config = dict(
    d_model=224,
    activation='tanh_gelu',
    norm_place='pre',
    parallel_block=True,
    init_std_qkv=0.0785,
    init_std_down=0.0,
    lr_mult_qkv=0.5,
    lr_head=0.0104,
    decay_shape='linear',
    final_lr_fraction=0.0,
    train_tokens=742300000,
    dataset='wikipedia_en',
)
MLP neurons of a small language model. Each row is named by its layer, matrix (up: input weights) and neuron, and shows model dimensions 0-223. Each number is 500 + 50 x the weight over its row's rms, rounded and kept within 0 to 999. Numbers have three digits each.
After each neuron's rows, "fires on" lists the tokens most often at its 100 highest values on Wikipedia text that the model never trained on.

L3.up283:527578512468531502514418492581450478468608449467551504543492577416434588492530416478470488476482527539422459470621415467518483551516496552490563510445516538489565492493433453487359473482429490423405493475528477560482461531520498450473469587529414529472540519625462447482576581414493442467480530544487560477526634586518537365440534483367507564527485510509503499459460508548452444470564536502500457539493440473488479483520501682550483484430493464493469493527425462501432436545413519416499501481464485427525532458521470586513514511525521490553471536507533437488457487523436498528529540453506534517505550510489462586405483539592478583550545504556475487425552454453441418478477
fires on: "ot", "e", "it", " based", "or", "y"

L4.up456:446505624461601479514484471580522593495444503510516554425508517562475507496464599450511510472510525470558585454521374497454499496519497441597457603529510496506530418484518503446528504525606484529499486441554528515488475485512438532511441567463469332480482512566515410452511449446523550558365456513497432552543590489558585341494533519450491477545480454519495446565469472437504505522593519545536391547500491484552475464498583461569491522481570459468566531511454556513483511568423517504534463434463453491483411382562490482443522558439489515461536540551561512465555550471474461482542488525445482523559462472479463513483529431477517520521556541526474509540531422608417518545365
fires on: "ind", "in", " code:", "ing", "ant", "s"

L4.up443:518546500475488538479406490488474557568415561582547561418512538509486502387545506502442492488581562472481580561533376487526542453484429546541498541400496447454465527488401521484525520533447572575431499509519512570465495424526430522553493434409505527529552559525501405455468416522401554510490568545420449542498487562542551401462540541507568487599395524599526438558559435530481576430445497521510435531516558507490493502469599408452482521522478424418528443497467535500492502541479492468511445477536487515512459541492531471515523532442452467443462501460590504521516520499551511470505437520536557542423567467403529524557435507498425514443592555636510479545454465549619487483419
fires on: " /", "-", "az", "st"

L4.up495:467497520479595446446568576541531536489569573608547527455557511514511465487407472558420508411462503460522477483510469457489506410477569496529557490488399544472528455459397470458564449523452436452454464420575541522469453488497507519536478488584475498442415445507487499474525520439435504528529482500553494482450482415477455482544585460504468527632479401523580510577497481610588466461524531434567566504575512411570529475536556425520490510513516445477509441553485405561543473500425425445554477529405465492545526547549481540461535470506480476457500459483510461453547439523409579469553502452520488475514568481392400517428501518524451582594607591550444494557511552484618489511460
fires on: "ot", "z", "il"

L2.up889:443587472472535518564475475469508455497431528556544548463519501522449501507473496482502503460489512423445593506507551618455498443454529542491509476452454534554524481450522453488591543551494481505463488389467492547390472509489475509700463519497386452381486495494489474492537481495504522457596464602436417496495438499498516459467562481524541524585401526460481565526534592567493570510463500588514420489505496489459528556488524466463448420469490433527486488602591600482614549629518470473509506383481504433547413406511474452466513460422448473459419508508515446543520527563410548390495506560495534496430488447521421491560554504501458492471543508495540525514533476523603445537487
fires on: "j", "ak", " code:", "ind", "h", "="

L3.up9:550560534405479553403534514458456521476494548594439550554521490555480423485530501549428453427541542491540489403561412499442529478498535464623518497430519428542500477580552411521508536598464487463530417480508499473543546566499451496582528453488526442600511459468514369494514480492420510410521493483494518505530517474566554468533544449448503585554484432523464475513527511598488495407477461502497472652484544495398471546490507439591423515483555526432413444490486360494507481499581553512461470576450433569444514498661554556435512508504430474499490519514477498548455441438533491478479544552548464551447544450519508601465439463552468547482547476539534539450589478498521477482519
fires on: "al", "or", "os", "eg", "ag", "es"

L2.up473:433511515420551569543506578532487426495496552552488471556451556535504462458430490472423498488416577502474519493502457566490516425523559546596636460335524442450544536438416480465461480534513482499428512484557539577559612462531526621524523501469525444506504430578510466480566394496504493433411497575447476542436546502534462504528519477478552546538443460569491502540507462547484491424481469482507529549598438495464501579568551430504431454489503512492479477511421463524526481564472538491498459541427530522473359473518517545402561485541400473461547521541561420460542488645464490460459449557470545535406514478453462563468506469552578607510461521539472442516560500565498458513515
fires on: "un", "an", "or", "ot", "ak", "unt"

L5.up297:530532488520527444498451518545548461416514446553577520460589622548479463569540472516492389406453465522438474464479430577554600436515501541549482566491472466511604504489410498500520535551583485433514545465558592459430552521537490531493508526451467505538506454511458517437493529464543441510399461487523465572455514392586554425420516510507393501564532489428580497532511553592557513434466481512478479557580515435526621520418560535519483505453443498541470414531385481514517437486448470470485432551493598510512495489488484537490549557529452391500501488562516502484505532636491518470493503529448534459590548427403527592474537476555485567397480521551516449491451560517497456446449
fires on: "os", "ot", " —", "at", " two", "and"

L3.up777:530552508529544526599599552546318505508500564512593525442510588520476595464463483512424451498516495455536492438437557505427543416552567525602527566523478462429529514432461441456417460479563530471562496404545506521505480499519474509530415500486544465521493415434494395529491431460431540473518501493521466442507518468536515425510534484604526546527430530536587464596474592500490521518485448522507440514516478485455545490511494568617502560459513452551534549459480304541529468540548480463523532443453505524460499473486489510520518538478441433492493488491468441500606490574395537463405531458548558528386505418477456514423438478510450568503635501538469487496487524500484490487481
fires on: "ra", "eb", "ind", "ad", "is", "ed"

L3.up370:639437485403498469448485573594465448487493501588533568490554553438476487547454563485442474565512538527519491586541450508522509496574452535492485557459392520454536477522512452466529503526591461542528517466567548523458599514558497487470475541582510450531453337550457388485613530432499521514478416480616495491440492488477461551409491429494567517524500431454520502510430490497549527474483453420456504557525508437557471412525526467554477546486523407554556490543472416499497466467417517501580489624450468552619556504499470474574589523550491415483588468492551497462502529613453569502509563445485501593549536503452444453499486505525451475534508560499433465450486461487534439504428
fires on: "it", "ot", "t", "c", "ec", "ac"

L5.up140:514521501447530507427496515484528420407591486567531515518519566505465540593472537477506497414508513497512483452521459367521586464548467514557535590430503473509478445526424462587500376510485485504427443487591482541463567504539435497494507528515443433578432514507417481433523569418415473462499443436534502474557464487495550467547529500553426565536472446460575499514489527552613492555469438449399535536498500415560469473503547547448457457543516502489531392490572437568421480480437512428508568470467574532473479427519536463518598540614426391489594487535568601533496511527515572442570500513467452530486554454471458591503454522537473553480464505486491438394468479538570593494507
fires on: "iss", "ill", "il", "art", "all", "alf"

L2.up483:559568389449513512535518550483484586525410423485590535507438518514364570520499488559457495512471463537557516449523366619488480446553497476592460469488512485470574473441564477480539484528608450551400495473565533489496466477481416547569436488475464454471454466353489479430499553531442589505443481475545459524516478537490531427414523470568586629504489486528488464579445509486469568527434513498511497542526520506399527578447463487476456569396509414527540516476563498490565467554558475498592547496514575459512412419475486471495472581518465498457485521591550543430583542508515557445584477483571530478514447438528415503517515461527505508562527499569542504482472410532494550525456
fires on: "g", "is", "h", "at", " /", "and"

L4.up844:548432507523539415416465560546487515524467551525656483565468555501445447505543420444450386541412490484508476553480367436527489391569483478457544521469457488464598533533442452578488602539549446395490447500514509535585489510518479564472488557468500445517486542487490502483423533548454478479487435484482464529492574477469559486385483495515542619545539546429532434641479512465588540520510488484470458550595518486481440510502485484508531522428544415541469455459506548441471453466447514521585553554436542545499472420491564417530592528511476380479587418493535546559470469573507460446525529585428503488471546439484516535541461512465558494434508524465469454491555510458497573565454
fires on: "|", " |", "-", "ij", " /", ":"

L2.up48:546538494371577511610510458448537486544495478498504508576397525423508532524583419437502509429540526501509563502552482472504431536512567493561495524417492541505480479470454513381510486518581470595481539491567464498473539488529485591545484478443471470489517562571480534468553561475461546367507499610495456479516442576531555513495485437436462483476348547455540514477489513438500520493520458508456473524496533403510552485510558456553446548508497552504542431471498523470571518479475487476466434531458497536438538570460506524476588528451465431564497540559487479428491595470579523506571472503504513519491581453418482461554479550596455445524464582433482504369514359512644463564387
fires on: "one", "y", "h", "at", "my", "o"

L7.up531:494562521563470489427518611539525407592536403593517568382518568585395481474534517503483465501422524505436408525470433508488496472517549459539512539402529471584515524482511482524460532534513460339568489497557499547512468503453492395499507587597503522533543395460527544535525567446475430508511464482524483550546575490616515387547434442474397515568564513516484451552449597554490499511477410532548523529513479485586573529461460566461430511489482438480499486546490402524473433473409486437514574564472493491494450483461511501511475557472519481501544467518582513548509500496509488449553549534476503601472571524475469523562416480508531575523586524508558423460509466525429403549462
fires on: "or", " The", "ot", " pen", " while"

L4.up884:552578486477521480471511534535443478564471512489479516532555499469515546434532499431444518472525499453481619488568433543469518485476493448462460594501433441387462423518363615460505465539568449555545459453519408472508569519488502537435514514495565443507506480501462573574525449392476541477442514588562452501577553467544520498578504387428487555487423365507511584475499526469431608476456556481470449510442500451527500444507551569610570574520526482360488569515456509475489472460562488403484472511418564507491525507498554532536459459379413494521508488568513401541507545423548475548497495485526461541461502506527397435450431521451536507520456417507482508420509421513512505499524
fires on: "on", "at", "et", "es", "ist", "o"

L4.up60:486570518477659488449549560495479612609462501466494539439606510586441467474390503344463539571494521472466443487637476464484477523528591352579528456444548526495441479470490459544554435459495481456458424458551506509482434485539450476539432529492449533522400493564478481515519506493474492467476497553492543489503451560522565476520585445508529594579587481511475448470509452537512481416459449499444487438581448542521585574529500584497525445445565400463498546470549402493492478544455501457513553503570557461458517442489543489551476467559493522456491505486539542495571544528475553491588507565502486536382499476503544554486451546470512477470564554511377505489513481457549432550465
fires on: "ast", "ess", "ill", "ab", " Jul"

L2.up611:550524478498576465512447632521393455464534502535610526452500524514438554494597536482462492526393550540508437446513493458460591400556500491661498531535453468547535488432445440491345520530583469409494503432610485554486493564587547517505490520487575451558563578507515502515485477495535449542590493435380491574458486512457564497435601384420461507516438495498550495529523504555497491450473550481482522548509527503487557476439474474487548590455542467497469544519499400530572460450444527453558506520464493355490462438446514489463517515504492439513551457502555464439547450606472433416510507567510556477485442459491513518504478509521502530483610480502555508441461442484524540476513
fires on: "r", "ad", "ir", "ind", "ut"

L3.up588:687506491563533508505484542513514561486589485535469569451510547557431373490522507469516505512447502542512378321456480500521431412482493520571490510428555434541475454524554509533462523518518580531474556424567514462534414519554471626557501548543519508462536542462493470494475486435505489382441514484515572455509578541541486536473442466557534508511481526450533461505478554491484421453493470447542491550510520506430541506477546484501474463415586541425430388442485449452503441526519491514466544496489575538542390551480575490485456581555520380517560464466483615492446532514485514456542572518518445577415532489402430539555464487524518411454501537506536492409480537556481463530491
fires on: "s", "i", "alf", "g", "ung", "k"

L7.up194:580461434489537492504451605551508417545606442530465530516568487493487510419522457479446465504578558470523565457514529490494518401476469489469548538557449437483507524440526390556500564477522488440492493481581480497480480459573479421561530615469513471484509488511467473452576566468441534501574462474486504447495425518556548441562551467494470513530418499546424490571473522500521474502479464469450516496549473548435586574481572504461461597526588347462454461567510491505418474596494545486509530582452523527554439410601481588595606529519551493529497508490555442512522466476469491442542526404552533485499543360375452588433469500520488483443626482500547530480433547503478531451525
fires on: "it", " |", "-", "ad", "|"

L2.up710:482567432556513488506496551489459576468513510509563466517494525532477532523450510434464471438476549539482533553486440498513345453522575499561454569524419503511563501535519557463508444575557445505515507481422519545458529508539465541612533577480453514409543555453525446495496475478439519562417559589475432531475531516484519532439543441416533583566399462376499524522448531534470527540576436508554421567555556411437475409409515371459442482477521458608526462503504520497587551531497501544450512526422475461593441475520478546454406599565510548485473471483502432476464502467499496500621490463496478515556563418542512595509559519523421558510587563531430451485581449544507531549512
fires on: "and", "ind", "in", "ig", "h", "udd"

L4.up499:632534432493469440426524530539497491585567459514449477597538504435441492486459531448414485525551507535570533632559522464487498492526524528460480533421561522554552480417424519537439568513592560381469478503512481530496475480507434501493535478453494454548574553448509429447508454481393542563514456551496398554523511583585498458437555474584417541560380496578530373580525519454587468513525471469520493472567505418530511495454521458561396580507544421438480467487561504513380477499435464446569470485534494540434485450540507461467572573511489440498430536541503514549478490522485514510580503485491561535432514485466469574466472464435486436386523533487474509423531429547559526506520
fires on: " /", "|", "em", "-", "z", "erb"

L2.up609:478448551494493449487580542537464476454488471498487469476541527475527496363515501480455570514460489551542527550481480520443535552470532510405516525418532464539437549492453395466454551574461442484454529490465514499490567570473474507479531460528478489473449489551518529517510512470500470374462396575568501531548476538591537443500520524509481509650538459546530552498447477568524471520552477486492477591612464487524509582498525589607523518426483403392458499528498542490506456516589533459558474425455533576472408543618477500441618456493563484432410464520604495556465458517492542535478460491494462491591680456484465536473451517480425531662568511497479514506516505559560489500514
fires on: "ian", "ot", " Arab", "ene", " Italian", "ish"

L2.up343:453551525398494542453462536409485537500502483626544496492510566518487488442565490526404457422477526547517530437538404463480408540477512561550514550458540446551579421474439550456472478500512479543437489418563468556488505619549431553553490406534512556462525508603476467394503507498465524455389480501560543464542566488497520397397504474401440528519511476428537559543495526585503518447437453506468503467614449579490576504519524497508498561471522482570639474569427450488572454549482525553487504511421518492453497468421522580490563557477444501530538495547594449454469486496480431534592509560473578521498515468496464515595501535534516581513416528457545393490471458511552553497449
fires on: "y", "ot", "our", "o", "u"

L2.up140:518520505419498549480575547490547482556538475444473537600549497464489438588463519601425437465449555520561444448531404548498499379523455488477433590595457483595416508524463467551456541561467527448502497448488500510404523486536480537575461531453445391563536552502498496537478606450463516455483406496511449452541480525614550478455517419601412541578477489530486509639399480481468510512529480545506500560447495524393510575504559491405461482543450490480442486506508538501468447526561627544509558498503527431500426525561545472457504503436471402474443467477546450530501476481471492466549467464601472504513485468508509582542459456464558496421566504597424458458512450569539558491550
fires on: "m", "es", "pl", "eg"